{
  "num_hidden_layers": 9,
  "hidden_size": 256,
  "num_attention_heads": 2,
  "num_key_value_heads": 1,
  "head_dim": 128,
  "intermediate_size": 704,
  "vocab_size": 8192,
  "hidden_act": "swiglu",
  "norm": "rmsnorm",
  "norm_place": "pre",
  "norm_eps": 1e-06,
  "positions": "rope",
  "rope_theta": 10000.0,
  "rope_fraction": 1.0,
  "qk_norm": true,
  "attn_scale": 0.0884,
  "bias": "none",
  "tie_word_embeddings": false,
  "parallel_block": false,
  "init": "normal",
  "init_std_qkv": 0.0154,
  "init_std_o": 0.0154,
  "init_std_up": 0.0154,
  "init_std_down": 0.0,
  "init_mimetic": 0.7,
  "optimizer": "adamw",
  "learning_rate": 0.00168,
  "beta1": 0.95,
  "beta2": 0.95,
  "weight_decay": 0.0,
  "lr_head": 0.00684,
  "max_grad_norm": 2.0,
  "warmup_steps": 224,
  "schedule": "wsd",
  "decay_fraction": 0.579,
  "decay_shape": "linear",
  "final_lr_fraction": 0.0,
  "batch_tokens": 65536,
  "max_seq_len": 512,
  "doc_mask": false,
  "train_tokens": 601100000,
  "max_steps": 9173,
  "dataset": "wikipedia_en"
}
MLP neurons of a small language model. Each row is named by its layer, matrix (gate and up: input weights; down: output weights) and neuron, and shows model dimensions 128-191. Each number is 200 + 40 x the weight over its row's rms, rounded and kept within 0 to 999. A neuron's up and down rows have the sign that makes its largest values positive.
Before each neuron's rows, "fires after" lists the tokens most often just before its 100 highest values on Wikipedia text that the model never trained on.

fires after: " |", " %", "Al", "{", " Al"
L5.gate534,158,205,163,181,153,207,208,164,223,125,264,259,177,163,261,208,170,218,146,220,137,244,231,170,253,280,247,230,228,182,203,217,157,187,131,275,185,190,268,205,155,189,198,206,276,141,180,155,133,232,182,187,191,215,275,181,208,171,193,152,97,227,138,134
L5.up534,175,222,204,180,197,203,182,155,214,153,186,264,167,127,232,200,189,141,197,153,202,182,275,149,227,243,239,229,228,224,130,205,115,226,120,141,148,212,210,246,192,189,243,129,227,197,220,173,213,208,200,168,180,231,245,168,160,287,158,263,166,145,225,186
L5.down534,204,252,207,233,147,218,228,202,198,204,203,170,161,133,193,183,216,262,255,212,206,237,184,162,246,241,120,206,202,138,229,163,238,159,135,169,205,163,134,169,162,142,191,170,208,234,239,177,196,206,196,230,174,224,194,218,237,240,188,318,239,188,210,230

fires after: "=", ":", " (", "Early"
L5.gate98,254,235,235,206,117,165,211,236,169,213,242,135,147,253,249,168,217,234,180,170,249,177,257,230,191,204,217,235,174,211,190,154,213,162,273,227,260,163,174,209,198,201,161,208,266,227,200,167,226,204,195,185,229,174,184,223,145,228,247,213,246,200,182,216
L5.up98,194,166,181,158,135,217,240,206,201,171,226,115,144,197,135,205,232,179,216,192,217,190,227,221,210,208,202,161,197,126,190,206,151,142,238,237,232,203,193,163,134,178,249,189,187,154,156,188,222,195,226,193,228,236,255,212,256,250,215,279,209,189,203,219
L5.down98,205,173,164,214,162,203,184,210,215,190,126,184,181,196,179,211,162,189,248,174,245,217,207,207,208,259,173,157,211,132,227,194,195,172,202,231,244,181,171,158,139,252,187,223,271,196,141,192,178,166,217,253,202,431,168,196,232,256,193,193,229,239,206,171

fires after: " was", "=", " and", " he", " He", " served"
L5.gate360,180,211,222,227,171,133,192,184,214,178,213,196,221,226,196,175,177,234,143,248,235,269,185,287,156,177,204,249,168,234,206,126,176,200,325,188,279,153,178,172,203,125,203,218,198,181,233,174,203,131,188,213,201,200,186,220,158,196,240,176,158,204,223,247
L5.up360,160,212,219,211,216,176,193,157,234,183,144,193,231,202,219,96,215,199,143,213,212,170,206,187,206,214,275,193,105,169,223,124,149,137,195,232,252,197,220,130,267,181,189,191,269,183,173,201,223,184,187,141,272,247,144,185,204,181,176,215,245,198,238,195
L5.down360,237,192,210,257,176,201,227,245,252,211,247,280,183,215,233,247,247,218,236,134,172,199,248,252,251,233,212,220,216,185,243,152,197,251,107,229,223,188,173,242,209,211,220,239,217,196,213,276,187,158,164,200,210,295,161,226,220,185,135,141,266,251,218,216

fires after: "="
L5.gate388,167,165,215,205,162,238,110,207,198,243,229,174,221,235,242,212,197,224,251,170,252,203,245,202,221,181,175,219,182,218,181,156,183,216,222,241,206,231,150,242,163,208,247,239,209,249,277,191,225,195,220,209,205,211,143,178,142,156,254,142,219,239,224,131
L5.up388,174,206,221,187,303,236,235,212,192,156,277,121,163,197,218,198,218,210,228,209,205,196,183,161,207,102,226,151,207,166,185,209,219,217,122,162,180,187,162,228,209,292,184,141,224,140,238,235,229,175,228,268,190,192,174,240,272,229,227,192,107,217,196,207
L5.down388,154,242,201,218,144,167,203,184,244,241,124,242,237,206,259,187,182,229,183,194,222,161,283,181,191,269,191,191,179,228,229,175,190,183,225,211,204,166,253,233,153,185,207,270,252,249,187,159,186,151,135,173,228,323,132,247,132,233,216,135,175,144,256,215

fires after: " |", " /", " al", " 1", " 2"
L5.gate42,170,193,187,206,182,199,236,185,144,182,199,159,220,217,65,157,252,248,192,211,203,203,148,258,164,140,267,186,141,201,143,220,186,130,168,209,87,246,253,250,160,225,203,203,162,169,230,248,182,263,174,156,196,241,95,209,218,232,200,159,176,199,187,242
L5.up42,192,187,201,247,196,156,208,223,190,218,193,157,180,149,181,182,222,261,166,214,154,144,293,175,184,192,196,263,206,172,181,220,205,261,189,257,196,213,263,230,187,120,180,180,194,269,170,226,143,143,150,203,190,223,163,170,228,250,187,187,243,221,244,145
L5.down42,190,212,180,206,216,182,179,224,262,234,181,196,216,205,192,192,246,162,203,231,202,150,254,233,169,257,227,167,238,210,246,170,168,164,193,199,204,219,222,213,177,204,240,157,189,220,183,188,170,218,199,207,222,0,255,215,171,194,227,188,209,214,200,150

fires after: " |", "9"
L5.gate584,205,180,178,167,161,155,192,142,200,195,156,184,174,187,150,159,186,253,216,172,206,252,185,199,141,224,135,121,204,251,158,243,211,233,158,197,208,165,201,236,190,169,234,182,199,195,236,228,116,259,199,278,184,204,164,223,196,170,252,165,155,168,145,181
L5.up584,234,176,228,207,224,147,251,214,200,283,193,250,222,192,229,142,242,216,225,158,156,201,255,237,220,155,187,271,169,190,198,202,225,229,231,237,203,183,224,87,208,172,153,197,171,125,187,293,203,162,220,266,211,212,197,267,200,225,252,203,171,182,198,164
L5.down584,196,155,218,200,209,199,178,259,200,235,151,244,190,138,212,213,177,189,188,125,129,126,118,195,217,137,262,195,237,227,175,233,268,198,164,205,224,128,256,178,204,129,189,204,263,219,180,220,144,255,235,192,261,153,190,208,256,228,191,206,138,194,200,202

fires after: "-", "–", " -", " No"
L5.gate663,236,179,183,169,214,178,168,185,215,260,179,244,184,259,154,227,184,216,187,170,138,244,247,205,167,231,217,222,206,188,280,190,207,236,254,184,201,173,178,183,193,288,204,214,264,188,187,162,125,187,204,124,151,131,178,178,239,172,223,260,176,169,233,142
L5.up663,230,265,233,203,171,280,225,181,191,216,182,164,144,189,199,188,214,220,187,199,105,249,258,199,321,259,197,200,144,233,215,183,241,252,265,218,194,160,161,199,234,151,117,255,214,172,208,174,158,240,193,161,159,262,171,183,143,212,219,257,203,142,177,159
L5.down663,188,207,188,163,231,99,243,164,241,131,193,151,196,235,207,218,241,228,228,205,217,246,203,182,281,224,206,228,180,163,202,195,203,337,204,230,277,311,198,145,123,202,220,246,267,217,198,210,302,222,130,231,147,172,178,236,173,236,164,111,203,223,130,240

fires after: " |", " att", " pos"
L5.gate168,222,157,175,227,137,248,212,218,136,161,198,180,177,235,117,223,250,223,247,214,236,219,216,172,201,259,204,233,200,197,189,163,188,158,219,250,250,203,195,208,177,204,168,192,238,149,243,153,210,172,183,280,231,198,115,188,113,243,250,223,170,170,173,210
L5.up168,280,210,199,245,172,187,171,205,194,221,170,202,165,242,161,189,179,236,235,215,262,209,193,267,263,233,232,194,233,230,191,194,222,217,139,244,222,203,221,240,144,223,196,216,140,188,162,224,200,223,255,204,193,180,157,130,224,257,230,195,198,175,157,206
L5.down168,255,268,251,237,249,126,186,175,133,179,202,196,130,192,204,186,150,182,174,261,263,163,220,246,164,247,230,217,220,212,239,202,170,183,152,190,198,204,188,223,186,135,150,188,306,213,200,219,214,166,182,217,148,84,258,172,235,220,157,249,179,211,162,181

fires after: ".", " |", "\""
L6.gate509,213,219,244,144,206,156,231,156,166,136,214,224,83,144,223,149,199,235,86,168,141,290,218,243,206,204,231,196,201,181,200,207,170,217,191,141,256,156,182,237,230,216,186,160,243,188,256,227,245,204,244,174,188,239,188,142,181,210,232,128,243,213,283,159
L6.up509,180,237,275,188,215,169,238,210,224,202,106,169,187,183,181,175,172,205,135,164,139,262,201,133,203,224,149,189,190,184,231,218,99,186,259,185,156,179,149,162,115,243,135,173,162,118,184,266,180,274,222,166,159,288,195,153,163,167,220,182,209,225,207,194
L6.down509,225,154,198,203,149,164,195,184,184,195,184,193,243,211,216,169,167,207,211,214,218,178,197,199,193,189,216,226,228,157,208,221,194,235,145,209,225,185,221,262,188,210,145,187,182,228,183,219,151,203,248,233,233,573,239,265,231,177,217,197,230,165,127,208

fires after: ":", " Th", " remain"
L5.gate317,222,174,212,164,186,205,185,175,217,168,130,245,233,280,177,201,123,206,208,201,175,196,243,179,217,246,191,233,188,224,217,234,229,187,207,174,226,164,183,227,204,129,234,217,162,157,189,207,124,163,231,210,120,75,184,226,203,188,208,234,187,180,174,199
L5.up317,208,230,249,224,199,224,244,167,190,244,164,155,199,226,202,215,173,196,279,195,166,151,186,159,214,225,208,223,168,177,183,213,168,200,168,160,251,215,202,229,140,256,130,190,141,159,205,109,210,247,195,198,216,184,150,164,190,205,184,260,232,205,228,160
L5.down317,244,183,215,162,181,142,213,193,198,146,166,195,44,239,212,139,192,146,207,264,140,167,243,152,147,115,189,243,192,211,230,183,158,214,206,168,266,250,234,181,153,195,261,187,180,339,203,217,262,170,217,163,173,309,175,193,249,245,195,155,129,237,182,138

fires after: "\n\n", ")", " =", "s", " m"
L6.gate268,202,223,193,240,109,220,229,208,204,183,179,172,164,242,215,205,149,212,264,227,169,183,147,172,163,227,209,180,145,188,173,134,138,197,180,218,248,251,203,138,172,170,156,157,249,142,224,205,243,284,172,176,166,242,199,163,160,157,179,216,223,202,201,138
L6.up268,147,214,200,202,180,147,233,256,243,211,199,197,98,254,170,280,175,186,183,125,214,152,232,167,211,271,201,222,142,169,160,235,199,203,189,209,202,164,208,259,244,142,209,220,122,246,150,198,219,191,225,158,236,252,360,163,190,136,153,283,134,159,128,109
L6.down268,186,239,219,208,165,210,165,252,199,223,217,192,229,189,210,199,189,153,233,239,202,184,182,220,172,269,166,190,209,276,219,213,174,232,211,194,198,183,175,154,214,239,233,220,193,265,201,193,258,298,212,251,149,486,299,206,254,158,200,132,204,246,208,239

fires after: " |", "ere", " res", " He"
L5.gate220,207,188,163,115,206,158,161,261,211,124,208,221,232,199,200,203,242,234,228,234,225,250,227,190,259,191,234,217,189,250,250,210,269,243,201,182,139,229,150,222,208,181,189,256,255,121,290,226,227,276,160,198,151,255,174,162,245,205,222,208,152,241,210,227
L5.up220,216,202,138,118,251,151,245,216,188,168,164,228,255,174,219,115,253,152,283,221,235,211,183,257,222,225,228,215,270,154,268,208,249,155,205,211,214,225,173,257,204,145,213,227,202,222,197,260,185,277,245,217,172,200,128,214,239,196,149,297,187,223,213,122
L5.down220,195,191,172,190,250,177,155,149,251,140,175,223,259,176,215,211,155,148,256,248,287,244,183,206,181,249,198,115,235,242,217,186,176,240,241,230,283,248,211,267,198,240,170,174,211,228,207,272,263,199,193,223,191,199,227,163,150,174,208,263,249,249,323,179

fires after: " Al", "\n", "Al", " al", "″"
L5.gate562,178,140,233,226,211,223,215,121,149,205,199,178,196,250,182,215,194,234,158,175,110,172,200,211,204,218,175,203,190,249,152,144,178,194,185,132,165,256,154,172,232,160,150,84,232,220,245,171,169,156,200,251,206,188,256,219,192,241,177,172,243,193,160,230
L5.up562,200,286,158,225,162,194,197,253,163,113,184,233,102,266,201,133,149,173,235,179,162,231,160,169,167,174,189,170,259,216,178,184,173,184,235,124,163,125,180,211,183,195,227,208,236,178,263,197,240,257,178,125,227,181,253,180,247,196,208,303,209,179,229,288
L5.down562,246,145,207,216,143,206,212,193,194,248,227,242,218,177,106,213,217,266,212,164,226,172,142,168,249,214,220,229,228,206,183,227,206,168,198,211,205,182,165,191,199,187,178,216,185,156,230,198,112,181,163,168,204,263,170,223,204,191,131,202,242,279,191,164

fires after: " |", " on", "\n", ":", "′"
L6.gate163,233,174,186,216,231,196,183,279,177,187,255,246,154,183,233,219,195,208,201,155,185,210,258,223,225,168,228,149,297,139,278,177,118,190,160,272,177,177,250,157,136,181,136,206,179,153,220,198,206,160,310,195,198,177,206,150,246,221,167,205,219,173,225,199
L6.up163,202,252,198,263,224,233,253,142,182,192,241,225,206,155,193,286,189,155,180,241,184,146,172,234,241,155,177,204,203,219,237,216,88,171,208,176,161,139,215,165,140,219,223,243,160,195,241,233,203,214,199,225,190,236,230,277,266,180,236,245,208,107,142,170
L6.down163,208,233,265,207,301,202,184,238,240,224,275,181,232,206,157,247,208,221,129,215,233,133,248,263,143,150,214,152,219,141,176,131,135,169,227,202,208,226,209,171,243,167,180,162,187,186,170,158,252,205,180,293,192,275,167,256,228,164,191,174,196,229,172,141

fires after: ".", "=", ")", "os", " |"
L6.gate165,152,251,244,175,242,134,121,222,178,190,220,191,203,207,259,211,243,172,153,221,242,174,191,198,187,139,240,225,168,122,258,237,268,174,194,158,253,202,199,127,194,150,222,143,164,152,197,208,159,186,180,204,220,246,105,209,187,230,212,229,175,130,185,201
L6.up165,248,210,266,184,201,162,154,235,271,182,168,220,199,278,139,190,230,219,260,205,197,243,212,167,156,179,187,227,269,171,228,168,192,97,229,226,206,206,208,206,192,234,164,197,223,202,194,229,285,248,220,157,249,175,184,163,225,262,120,190,244,245,213,271
L6.down165,201,227,180,175,217,227,219,120,283,159,209,208,202,174,201,219,212,277,202,193,225,164,190,270,229,194,189,159,241,212,196,164,198,254,258,268,161,190,170,173,200,184,263,213,219,229,239,167,207,258,202,228,233,464,226,229,221,197,249,185,282,239,157,186